From a checkpoint of a small transformer trained on Wikipedia: 9.89M parameters.
MLP neurons of a small language model. Each row is named by its layer, matrix (down: output weights) and neuron, and shows model dimensions 0-95. Each number is 500 + 40 x the weight over its row's rms, rounded and kept within 0 to 999. Numbers have three digits each. A neuron's up and down rows have the sign that makes its largest values positive.
A block is one neuron, or neurons of one layer that tend to fire together. After each block is what it responds to, as a language model described it from the Wikipedia text at the highest values.

L4.down110:525552495420403558469477457451480463489533518440479544544554541524534490556542556439437531469512492506482556510514515467439570534494488565516484484517520541498490481447475631498520463521517556468513477493524488482541507477552620456453529502458528530454472492596467512482423517561446470468
L4.down166:477498593507555511465493425419480485493478472607505449536483509473516499454552478528533532477468511491561515485471574505535539478491437517563487529529467477553483473537485533446482465480454542527437477522498440479488482487472500508497438533549510619532565502546546518435537464518489513462
L4.down168:484494523520494427499600470543504534477461526500557384494455489570555568481456496487495575428538548478516535504515514509482544535463445517515488498598474568524463480527506539499512489488516482571461472520447462470397469469531516543478582530433484479469528496522545489452518477505495528549
L4.down251:497437423502439446588497531537530488481529440514535505520509468572512537479466474484582445519509509495493467488503471437490589513491475475568463466544444566497535501542485500495536514371491531485442517572441572496432514519458433473470524442473542476575410498454606476565504595501456514472
L4.down307:483499528472466580541459492473537520481535554494479517412427481520455481528549531477494546449462579412552470572504447469542504528534535488560539494434447499518551519475469511495526452573551514489465459478462483580555552517478567511524511475424523489504480500449454552480557531505544566494
L4.down320:441463540430475482542489486495404507490486483495547541444498487478560460511480577500559485525571449543484524515543453521516439586539509513510438477481429472489453470504532546535533566561566494465550531509556511475463477491541454482526491530429531501481548560549463573520537541477478490450
L4.down400:514481476510525544540502520500482426485387494450548482556547500480404603478502531521514467508545503555501556437588519531484493526507495508435537524560482533507510566424493448508539456524565515456546469449477560476473460500490579502525417461486488460496505551495483493431519519556560496533
L4.down409:462509514452566475494434475482503495523525487504527536475525585463510575505533492563535484460465572508469553480483475489457478529525554458450562551539568537510532430485473459537505513493533537456535485443504485540483462520470484510519512467468491496493421432587546497450525507407493478551
Responds to: Mid-word continuation fragments. Short word-piece fragments in the middle of a word split after a prefix, like Con|c|urrently, ex|c|iting, acc|red|ited, cont|r|ary.

L4.down17:506471469451470488464541565502473367467548548521540459537492528442592486498507476510491547519490526574480510531416496432453535528526510477471479512530503554514533548461515501519466490527542524487551449476557437441553447490440442499508546508542558513449440449494482466455513533536446511500
L4.down35:503451456548570514528444488499554531526513398451444480489526514418555534512571538495526490603481473514483491571502516518467422489522508551566523491571518476501507529504532518524456444530501494471541500443458493539492476521479482513538488528609488436483529522581421429566581511483521509449
L4.down60:501541446507474580438494502479418460475529572531527481483394489480517434504445507470404478504577469531559540608502476506498496508528484502530487542515516564498485560456468517540581501536447462508528446577614559572498493551479461464511462464442465530510493487435496507477529498460454469465
L4.down254:635539495504550512579536458464600487526536472526343497537510469581518571498537420462466516509486441454513486519496455467532560493436554486465491514517490437474540494589544509510538521521484471534505447542493489457478461443459483507495510508512494474552510501536497480506491495539489520509
L4.down304:544457554514489486492550482542504565541531470489492432487554599517443513479570525503477420479496493552438542546411541503546429539422490507552516451501476572524459451522472445495531494467515477506507499479477490499631448512546518520531451501451499485425480465515450522545503548480510494525
L4.down358:500469561479554460435477450488442529578510504532521538491512568449477533502419521564531496463435567523482472558470423493492463448554486442518498455470535550547447530493497542535537482526500502521510517476605506555587553536493472498540481421633497526531506531455484554487486518568518466562
L4.down362:470482536498499478489508514453520527512544551459498455459535552557523473445503498431520505485510499489493500509470467478520507492477425439534485553548530508451494540476462556494558422515480501538535525454531429536472495532518425535538487479521493536527490508452479463414517514496433518533
L4.down672:560478499466498446498479531531534513481528484508485491537556435518503495600520517446474558553495450496479448484474530479529523421487519480423470519486517473493539611490467537504535414526553577541518515475507430593442501521410516524522498477575518555463522432516468517466460484482496488534
Responds to: Word after determiner. First token following the, a or an, often a split word-start (or|phans, for|tress), first/last, or a space before a year.

L2.down102:478497524494468490549471498478503439508487562537528549464505421566520517486533515519534492493510546482509575443550468538414511510510569531418495510474475467461539495501521484503447505473534492519506475519357493492470508522482484549462554490474469577573472599433510527526509505490536498490
L2.down191:513482465544400469517457474441545566543480467478397559457453529469479492468469472496508485489448514460454446477481524508555533529492493482465509472452533628507534527449431551465544513445528439483523546464524428439504566463532468499492533462502491535524590462563526528493496499447506485484
L2.down245:548469499529515468516487508513632502413547513543416491487489522531484516536543572526491515507489503418537490515440570449468493433485496547511551516505538528555462572522487469544477460458509477537485486423507477501558528531469549524514458539495521494509460496593505618489520554461504525436
L2.down358:519473567505502554505559492539493510446570503517477493433433485475524526411504523400462522503538490476501480473513555485494617527531496514516505466498540514520525471494511501546471505476433492484416455483456511539547551439500456501515515552427490451515492470510516503632475499506476550527
L2.down384:441516524514505511578567499542472476513507445573472451474444491490504483493448508539457495530555474496454475481515557477515386454527449505517451498545476436548488483502433508559481443473475578471495483481405505498533445494510569447516515510432522531416498504550542507483564479477524535539
L2.down489:519489520538503465522489443519491532466516464451517553466485515525489517405400515481491555462493504517505485525515522428517519562547507475479492463408499536558478528470469547592436463508521496434444500521417458548522437489540555424453460542450550502556512443518490521437458481455529568519
L2.down587:540475550522480522441497536448452452428476555501446512519496498467494523532482482515441534486482482502515533501547577504490410508432542507454557540501458449573515488531387460509515471499512513504585494452541446478511507526540458447551504489412514503489522439615495534523541560533484501437
L2.down668:535503454499541481531499546488511483509511450462500552480533485466494462479506497460534473528449518484547477515508534485486432505491439545493505448557527543449564453502449480542452549535548566470493513475573540449584430531499469510500498492653467469507525485515466453435512529415551568437
Responds to: Comma inside dates. The comma after the day in month-day-year dates (On April 15, 1998) and month names after a day number (15 September), mostly in historical narrative.

L2.down32:505552517497500503544445524482515437425420467483457436492540528579460451412503541503545476472569509416474536501550494504508497473496448469516482437480488537372482465499462514585557440492505472508503499481471530498481559430492487430506488531445439502426529447480525539511443508491450452500
L2.down226:501457524451515510508518551517485521492544492530517536505542587487464509488499454492498562494498490530501512552565514498474498521506459493477472528525438562475435501471509513577501538561503494503448458528483530532467515416416449524571506569478517503492524506509451504574445533471427512541
L2.down257:536466503496452480495543537532514495485472474505557498490539507491552440532557456497420522504484471567477566515486420502470530514492503517522537556559435489485550453463510532459489478466577516471478465476463548547539490573414485519521478442474499484436532598589560580560513519557523454450
L2.down283:539445563476494515459523471459462518517531469502530560535425547522460555531438472509440548490479495475451539562505458527477468414509577477517506438564481529486467507530545439553523497503481497407522510412513510539508537504528506427504487452513449556516559505476546520438540528505480563464
L2.down361:530524495496443566408509527482510491469491521503489490479487533532476514438570524523527573484603551477558547566531458552484542504537509520467519491421526395495485579549518482540492464431526503513559488499488488531455457507500474501451496505480469427548560486529534568484511452416452539470
L2.down523:429495549495568588574503495525563477411525461545520469524453432501529474516524450481483453541462462510457521499586446539482480506421491515489543521526552463508449496506562490476490461494480403482462419498500572576530468541505471559528502413521511522539536559492547495576492490551462504484
L2.down609:481526525513497533480470514498465457454544497500450524538520515499476490558457468529360525496530493520492481569481567513510510536483499452439501491529442481520396548445490503473486497455561545573469517493482546466482515506463435529548466512445506518463465414515506417535486492531575548497
L2.down639:508439469473483539473535468522494492507449532511552389550512512561495502488548519515545518485521469515426456460527548545506466416516486508531418481486494469558503503481549507460517495426512506547519563511490509456537525500568489545503556581473498522509462469494560522517470552479458471528
Responds to: Decade plural suffix. Mainly the "s" ending a decade after a year, as in late 1950s, mid-1980s, early 1920s, plus weaker word-final suffixes (ranked, reviews, 18th) and table ")" tokens.

L8.down262:526576411552505478556496453486514456470479485488477513443469518545549485429455474456487530462492440475495493517520477455511565487547474557509500471521507527577457461448477505524584495488555521550450502418497493529585442475503480495498552478486543487465476498539511508516554523533460510433
Responds to: Sentence-opening transition words. First word of a new sentence or paragraph, often its second piece, mainly time prepositions and connectives like By 1939, Since 2006, In March, However.

L2.down6:476533484538551494499501474546480488437426509511493525487546525519402497505480495496463563504523511524445473501560470538473483550484511515450541497467401468481473444492498441448444559508512459478458499494431535551529527520523513441539476502525562459557565551503495523509575470463482522486
L2.down116:495521541434523431506478567540511434448472530438445494460468516516492494430516514451535489493454503475529461478538465488483574575497519488426516496439495481508483519474425508431465548487477553443502528472444468496538510513502387500519465421456570505549516561510509506423473474512440533508
L2.down177:481491511464534477445475529528459543538489484478529553485495551480447454497436584472436469497511526544480470457500597508507422506463510617509436445497481515485450495526506534465504488493482433468444533505414498467494516538508581470569476485484548498497524536509479450447458441506478575407
L2.down317:452528510454491552536480489512466487518487541488434482533503475517537418508489467502595479495480440467496474506527504475503488460505490492462465520538518565520529490511420575482545485431462498511467478504498518383493484515487534556483469460537559505467503564478517576477465459468483508508
L2.down424:518469436501418503491491612521472472483503493501512543549574525501472536533492512497462501420533499474528486563496475547524522478560622436547533466552480515469465544463514577523473478474483527486538509550531451499482555518566505499451513520525436508485512579562568483470568427463463487464
L2.down450:452538425426532526485530493444480521505522540564482490455544518572479429534542449533553562500518436585570406538505547501529541554480493543497496524524533473484581441545513496476505517498455489478486462531540543528566460467524460517518435486563515504514505421514446543514486516527438542531
L2.down652:498500465507508508573498423497549530488512457547537489468517504487438569486447516424429487500494474535549477476490516481494475541521504623458472436539566499438554454546453527580494582429543535437496517486582535463531513459484585528471497569539479465534442507502479545400578476526444488506
L2.down653:425538481475446523484522434469510511442482545478536497455475475496470531505582477501507540482480464548452533457493510478431490492386534555537542429476487518534507468549493532528437527460531457497502474523450511495598551524481460505530462509391507570536528550476541552525475493492485437506
Responds to: Mid-word subword fragments. Word pieces inside longer split words, mostly "ath" and "v" (path, aftermath, crevasse, convicted), plus split word starts like cap(ital), Cat(hedral).

L2.down10:501528437465504458417509427545484518460446518494531538514484560490526396520484503493489551529498463524433466554479511488513454478523539429466527505512517510415518534470573516436477500447451535561530491466510443501419531484553514551490462511466495504488493549418461503579472458506545550485
L2.down166:440485543546482504522525473459456497531414478483500538523486491518512516527453545440477518558465506495523546514496552447521477484497511614514500499504410516505489508474494546507555477523524516506484484522387453496497545569499517530463508526414524540588575555510524468445508533567582473481
L2.down407:505373539512409476487571485478452512522563540486438492509503515505540569428455489464444489494560499502520575511492469511533534467532510511530536576543536512526491460537520442506512423520560474466506526533566483450532484506532459488433470537454540526463545500512502495515503535451432478442
L2.down409:496547504451489460455567559478478465482552466477518521473539541549420477474514526478530459528519505511538504489472532413517552555507542513493426446516433470478480519475489470493526378541494492468470508515317486531445483483583491519453510502468537521523493609519555468545520509505471547491
L2.down505:478537507558501539535472521501487438537455417458460485491522518585483544546507472491509567595460515477554559492498531424531449451546533524551552468583458571444543493523470516544517451502504465518568432458455536522487519557521519490544487550523523461569576574571477489506465481520524456442
L2.down553:484485440516506486524573616491520483526514509527452448508514512579524495555439539549466410552553533533571542494591570503452453547590532507491519479642472475498542457438483441464554541536504572519516447537493467556486535571520522473451466519539523489539533544565517566459464462615504487542
L2.down667:425481443525524522505521449482472408499410499471420482494504535501483496507483537488460503480550515497513489494545525500487501476564522463435542476514551572478474518525521552464460460487573578499420478461392515509484527536476531480484483540499510516567543544519479544444451496495575550411
L2.down670:473520488580503491503465481493543461536466499438423483590442453536458496455540481491455482469516529469483475518457496471481473484556538492521469483527581488450505508458494455516500536517579548546544555551535482509557510443495564549523503534559521438573534515550542485377459551544569455501
Responds to: Ordinal and determiner words. Function words that open a noun phrase or clause, mainly first, its, also, any, last, these, as in first place, first-team, its own.

L4.down52:455524517535467497540497544544490513507458439507472451512528505498521527481535485473477507440548457497506462497565484512520429402527521512444485437468484529483510494501432470459488462572497516498459466477606490456491522516483511499461485510440529487445523512473504488526470479575534453540
L4.down123:520480500484538463489503465553450473546506526539506545518521528467486472484463463519550459494519471517553451503483536478549466481598613455469487469527486516473490516483552492522556411604503477494542486496522636585479518531536445452553481474504507499522517554475469530538510480512506481525
L4.down154:492540422522498487487486463492548505453450533538573507543460543533478551472489491531523472546600419450463557468471472507509546475494489508414456516468486488527486499522500458482523482499472454564421478576405441455460489464516581555522461476460494539493475527548557456455490447519489502443
L4.down178:536427543480552478449479541441458479498484445484495474497518557514527486496525485558472413534490471518470508560538518489474556582545500480486438523538496486482445502460566514411545470486471514539534602466585431569507470477502411504493538563488506552492505493530413511413477503484468464568
L4.down234:481434424539479448468504459451503444527480481559504466503532417475555482550464506523442501548497479516497496538510452472520497539483504563496537462481480524569515523540548457450493530480469524449501464521525475559514449468578433466501515504559441446525385451476557447430574496498476485513
L4.down416:442498529501497481449558567511508490589471521514525488545546491492476489513505486481522404480473510526557564472518489480457465427522516562431512495529495524492508551460529485470550449513503540519517505412617543569450541502505460485477514453584505465489459450498527495497454507438484549505
L4.down557:622512551449531518412488462490468466489466507497587476520489486525447504481528439412547497405490506583484460508516517498412495474548494467475486478537433494496475416502550475517505509527537533564533549498466532470504494456494474501530435428441513518424581585439549465472512530575535510458
L4.down669:559473567490577532399414542452526514463496511504572494495527557517469451466604485574633492461479512492530512552496574410478562566481472455489477461475415565443481504434470533459477500498469522560470500421604506494487508483495457521532471523485484546503532497428516503465513510437473452467
Responds to: Function words inside names. Short function words like the, and, that within titles and epithets (Gregory the Great, Inside the NFL), or opening split words like the-atre, it-em.

L2.down150:467439446442532500479499515537494445445544508436475507461536461521457525531506461457442540520474552481504506470530420594536457552469480498498487504461460521479438419395495470476436521481478443502497499457389541521530455471519529500553481527368472519446543513512444486533567506472485528446
L2.down169:453521467497482470508531432445495444453484544507456510541517537538506492562540511534476485525431432501463495471497502456489550465463449484489500447468543434499523463525490461487479525502432478472482516480528478506482495457508584546477588466473546477438511536549426464498504541532554498525
L2.down299:471498473498517556470556391510530503491527495518582439473526581512543529532444482389481440563560534470469554516473512459483487514522517429501511509558539471509497487470463563504517475497547519483459475517456475509546499474532478474595462522445496489475535503432511415497518465457509445461
L2.down309:499505538458496506520441523514474490545485472523480558457471553570519445531514475477509479476520424506451485455554428500538450485495472521517516426448479456515553549477575504446479499513511455550451538509415466484552519443517500541506527549413498531528478486491466452530580431494493462526
L2.down436:458518501471481469548466472448451483518522527449582569420486470448492474482542535468516492526466364554515521558488490463526492485535499528464492532397492492445609504542483499551436452538498528467478503466368545580445472382491520501543557570474484473483541504550516521538533440525545560473
L2.down490:537531460464510557474525470431475484517444527503528468486502505535478503465438499461436490509496425521562531460515521567523559529489490519481505492407482422488456573532481422541514524546478534478497485450419501509520557427524495493447575487389491509486509504545504512474498503535501528512
L2.down621:486531510519477529507485466555459501426514421469514644468536485578508513500468551501454505505461499483574508497500515554596471530517546492523506498500553534428508521519503493508417458547535485472449487445477511486501513414502466454438475554491535461502517521543526467498434457501517488503
L2.down654:494492552552468545429465517454482507503461545527491519558410518544516482500505477446459501443435476481529491510502485523431499505538544496458490502513541548538470464537491553541477499448503474445530565485447475524455512515528461528522487504486480507458485491498515477503503505526529525512
Responds to: Clause-opening boundaries. Commas ending introductory date or time phrases (On 2 June 2019, In March 2020,) and subordinators when, that, because, each right before a new clause's subject.

L8.down32:572480500470492517533497499446431474503527448421469469401500480526470510516544524464553444456522451509504480452476508521507486452449491499486525447549563479445455531455491483461482571519536487553503554522498524461479477568512485456546474525530529395475547515548448482526512456515626555442
Responds to: Clause and list connectors. Function words joining clauses or list items, mostly "and" and commas, also when, who, what, until, also, never.

L4.down183:577468542530484517449544597526464486569533583531482527475518496470414507529519547484470424512572534444501537423510479450476470564543570531514515500482446533518548454591533551545431462458483556511565525481451477486497497502471545440473505544477468523555529563558490489460505514527487421532
L4.down184:519562530503512475453466541492481486489509571526484531443508475573556558467520476558477529470485516479521516535492484433499516538566468499423459422514426470584502546480449450541576433429506440499537525544469487455536479514491495510529467446466491472477489502487591589505483504481487464443
L4.down284:516533539497524557509480499549465485468519527508528514504427407570533496531555575466553545521511535456495511507553478536550517442511494429432465467434496511556497499482418471553535527562418475484477452514524492539495500489511485508485491448472500544484471554577529537479521544527462525471
L4.down318:497522488503454549498553451451482509562504517473473477429522516498511541551546473503546554540548455421540480476462486511528446593475486554511545466492555541504521429526459468448402424469522541478551535511393475514542405511569469503552519517448449521497528514505518536498519504541542541622
L4.down402:482491500549502572536485515494481550485495528479441514529512488509481561445420518446530538418459553514495533549486538487532470579462419560435534461582475529453516565441436476577540377485546458510461547517463547467544445428481506491487493532480439507527532531470458460497508494511523448502
L4.down512:419462552562559556515492546576468519496433481451514393550511515545590488516589561497489501522504461498509475458558578512528558549493462563463499475489535502489541432516483491488514458447463443489482474571457530533484554475465490560506589520457431492575462500571535512459552491624549487553
L4.down597:522518493516430595491499473509549519463528484558539537525514459461510506543498545514547443495450492459530535559507488472451439511540429543471480486546491561563488500521428422473413497451492474498544486538466536523501516510501448492519501513428560418480484476452531521496557464492538534416
L4.down611:525478423493518546523556553530483506540519532619518486507549426453483515501482449473519435524509502527523534509517483470500403450485536506502544496494501519608507508497461539463495485461486449455508515463475519520503478505512554489509538481520512514472477511552515489497514420554525464568
Responds to: Continuation after word-start pieces. Second piece of a word split after a short opener like In, on, F (In-stead, on-to, In-vaders, Haw-ai-i), plus month names after In/On.

L4.down10:468477448478473482487465455553470503495511593545509548491491443502516466527578597486532476588531491435479501479418482396501458501567482512491551465468498516471518510493521527503481527545509492426437520554668526546598479564558514417474468507573487498542510541529521455535533550488493503488
L4.down108:527489453531539464559469453500501515520522507403510486560436465493487576450463548553626415480487573512494480475520516483435522488527480497522541522513443438461473520445503531480499569516473553484483462449498554477498555502560541534528516461470447562528517509473455509578512454461539465523
L4.down125:476485442542543527524484486526432510547474519537525515411488483495534446457477472505419494471476442452492493502529522559561546507474559473536547427540525502506542514501544487454509488493537500529546460528534463526432525511482487493474514428566516491512545482557513552490520543562472544498
L4.down151:400506498561417505464423536504448558486558482475539499495519531469532516493553521523548534506446562507513429531505459457476448525539510525473511548582498515540500570414505515509490523518474508556492484437471477473459544528499473480544477521392577553480493550494444457488513520476450564466
L4.down287:449547522549496591500508579480546490433512478546551505490513446559466490498433496476423471460488531467467565492432519455438439538531526466486511499444509465539592533435437537496525437535473426464571419538491514556486509524469464515530524465478543500491470471511529545479459506480528501501
L4.down388:422452528461503395493461495533489493495542558489463523525430489536554550463455470511470494549561523491503458472582434508487451517520429549495548530532486471473532550504439443457480543480485488438535545497488555481500444457477451564472465470453429535499444452496495553521533445477542459499
L4.down622:517456493472436526473585495543449534536409417521547452511522476533491534507471492447448509563482494447433541541414525407457476564525473511512484484528480516538545482553462487471495488509513450539494467543526453414509514386449536496414472542468495520489499520507457445483545480474528404539
L4.down639:459566527562507540530470539473558546456575453506511569480521426482484561540527443470488470488478484479502511479429413546483496476504577528427474437544530570405528510534502466549476509429545486551532459581452605450492523581420529510557535528454576479454488480458510444543415411486492483521
Responds to: Units and word-start continuations. Second token right after a number or an initial m/k: unit abbreviations (mm, cm, mi), decade s (1880s), word pieces (m-em-ory, K-re-mlin).

L4.down24:618479482521482470527527607543505467517476477450466483554540537510445500481507537441468491543482523494441460430532422438429470534488466536513476495488498510547469544480487513504479483511541498474456516546330485428455522519494575521500443607517493481516549519500494535489481501495504522407
L4.down138:439551485529478471436492489458492586494583508490562520477457542478533412509495472461526503531505500565526523605480587476474602457571488438511515485542453534478542534494455497574488505439424516497543551598551517550472484487444487521439508514585518497510521522494473511513496547491483484599
L4.down246:525539461575456521451549577477472485503493513519464459479500494452500489491498498474494560450530522462438490513499396533494544492453494428517461432544480505480473526473425451429471534492514494522464504513569498513580552470505452500504514493480551520486402586448481503533467520454525522481
L4.down267:521496497514504529432521519462571459495544488468495466565541571546519502532557468534462494488479500451462540539544504461406520481538489435444510470547498505471526488562529490515425583472526589487524530497364519555526464508442568501448532423444503454568492525523466463452534463455471448498
L4.down587:478463563500492492500499439496470485498456447506532432478532525561452509478578522483515459473515473550448456532559506520512466533546495494435544489475538564533508577432636484542582435469453461515443500522524491584530544499535541454486543492505489514471497549460529535522551433493546476482
L4.down636:534544535467523444480481510487534506427436461492489517512416542474464536456487436457474488492516382545494479468492578539476539536479480495530461497467520570558462503495456506472512517536493508574482518477263457496461532469503546477447534506384552491496518492528545495453523490492491545494
L4.down643:454520521502530521504482471486541500514443557527523470509538547426516520510509520535470431475480590525512467518588469543440461510548548513547526531479427468533510579481561487473497501576515501511491481518497544484539458459500509565517502508446452502484510497475498551518545479489518502486
L4.down650:499493542506537555429568553503549514534443494537515475472481571518515464491451513467474459494570416447473496525518531403477551474455468558502480573500489561541508527524501459434536504582424486437437547451520506502435513403475468518513447462554536474523555483586501468437529535456524431524
Responds to: Predicative article after copula. Articles (mostly the, also a, her, his) starting a predicate noun phrase after is, was, became or as, e.g. "was the son", "became the starter".

L8.down415:529482567464429489497474522513466501507485485501511505477552461579542551497568499486481520468578479545485535510585558496462411561455437491530470492529452471440602478517482512505519522437493517475543493534443558543506553424508476544519407559494498496471523531455493517483416636463510458476
Responds to: Units after numbers. Unit or delimiter tokens right after a number, mostly measurement units (km, mi, mm, m, cm) and table pipes or closing marks after figures, e.g. 650 km.

L4.down16:401495573548496477512530484534476546529478494517558446486541507505561507505495450514538483476525496522520438491609498545502460445476412491489510547466531569517481544484511489521481450513501459502499580514539510500479576471478479432510489488472480486518525489488540490442454486552459516534
L4.down227:534522503513494509464509525484539525450479415455609455507430499516501514527455491428506520511479520521389536484471436460487504486521570552488522508509507478547550458519515440477447517475562541447511475514609496486478501455517546550485454513510583553514508529533535535516532511489447506422
L4.down255:480487538484514526478484558482563543534503507459443465493456533510474548440515531469469528457456508492563464523498546452504521538508501441567498450486500538482567429463464484511436451482489534460508546471463451469470500430517540525496427426389487486496513465478487495538481553475532586532
L4.down351:554491580446483578467495517472553525508475517496548482473498477510511493570544464502431514428528501505542516522490589477538458504551475499439513610449504486498540479547474438486458529490397509497428446527460507466432486473557537497444477469493518554533487482484531540447446481500583555497
L4.down458:517510513506461485535523466470498462483486566531500520471566417501593534499433503515448485533450498481453531405508526487487509482532560494539473477474453541556539465509473518487511462512507480540526461461324510497541464496551471480521513498361534484541491521529475533503511528477510541522
L4.down471:528450466560469506467464502428424438448520526489423415528578486490469466544460496507465535416515532461538515494475468473495532548485479492524527459471474497487504512460472522528482559445522546492533536551551484468532432500549537439482424501492499541529545534569462456494479478444523475478
L4.down485:505475473484471493554473464468441516505476473469486516601506553439583483511551526453518452511538473522525517417446491535504514452468462542485472528438533494414449544510527508478435489467559513538577449515437568431572565480543540465449464532444550506467540523439522508536540510532495445489
L4.down691:515429417483505499478525536592513473524454479455465453499494537454468542493410548462545468520454491532449474471463422457461489471514499528527400440485512522520539545475566500444493492523553536441507493545445470442487563502563456510515487506503516523457537474515517461513439518483485499533
Responds to: Adverb and connective completions. Completions of adverbs and connectives, often the second word piece (Al-so, so-on, On-ce, There-fore), plus only, later, when, after.

L8.down304:516520516455478524533439447543481462514523486481506519489489545453460477534548475465465484485501496563506461530533513496465611560555487564487468495543493588552454482430443487449450473518527541560478483530390467425475557501477499481478497501502522597471481414508565501454489465490559518466
Responds to: Mid-word subword fragments. Middle pieces of words split into several tokens, such as con-s-c-ience, rel-oc-ated, cor-res-ponding, ex-ec-ution, plus opening brackets in table cells.

L2.down86:455511528472537523504536576514549433490550532458512492490488496520507538511456464516509488465525431529482447525444516492549433538465532474519541538461477517613496561469545509540490515451491531564523563521501461520464482492506494510508566485517457483465538491546466479484545568483428464488
L2.down108:525522467557479456497443574484517482538471547492535465527454534495478452548524468569492532529524495456497502446437422393476540499501549539473522480593481490502488485546513559496509433544528512505526459506553556430544467494461589483466429529541544523506526531560497536431500539486374497499
L2.down117:490563476503493466496555523481541440531445534534478414508523455536444536465435502437504523547546406539522468464510536442528536574491499528481512447404485482499518485430469542495536513527472608508474460452364456532492482468478487453571448531451544456567491514468478503431521521512473497460
L2.down188:520503496505498453465480424593470595470557503481560579493437557461505462506494582488488535496566459490577467446482528479488456449445491546573481551494463477465492472475488472475496494566496482432472501540438487511454501536507537374542469541383448475507425495461535436553463476506551429466
L2.down400:525512518500483516539436561524510479465522558476446527449558472463558500567548509457528479561534510561498589558512471515495518438532474515453559484508550471476475470539531464519457553539591498507466440537451562446531449515466499522470455493489516517493482570501526481552558489516450539433
L2.down544:545555447460493551467497518511506482512446581515467592538410509582459568588477504497544488508496549511439485434482500406518516513483563517525467459483499582481493515513506477434512517493551567456458499488481535513506538509487509501524491577530459500525493605443546533460462507484478524466
L2.down559:474511402439459504411481487474526439476529478511554507556477482460509474546489477526526512461433463545478525526468570463522510520509514468517540492545481476492566460491505506520504535487491458532517489498521474524477450495518528512504471527562500579548515507481485521526474495452420494558
L2.down675:492525418540488538497587540494468513418465532481511484523535451499470552488519485417501515492486497497481520499515490469483537494553532562513475577434446483532442485578444523505535485533548487493510417515423547486502484544458509483528485560441524480484461583571487507494467447502513552507
Responds to: Noun-modifying adjectives. Adjectives and ordinals right after a determiner or "most" before a noun, such as first, original, common, new, former, small.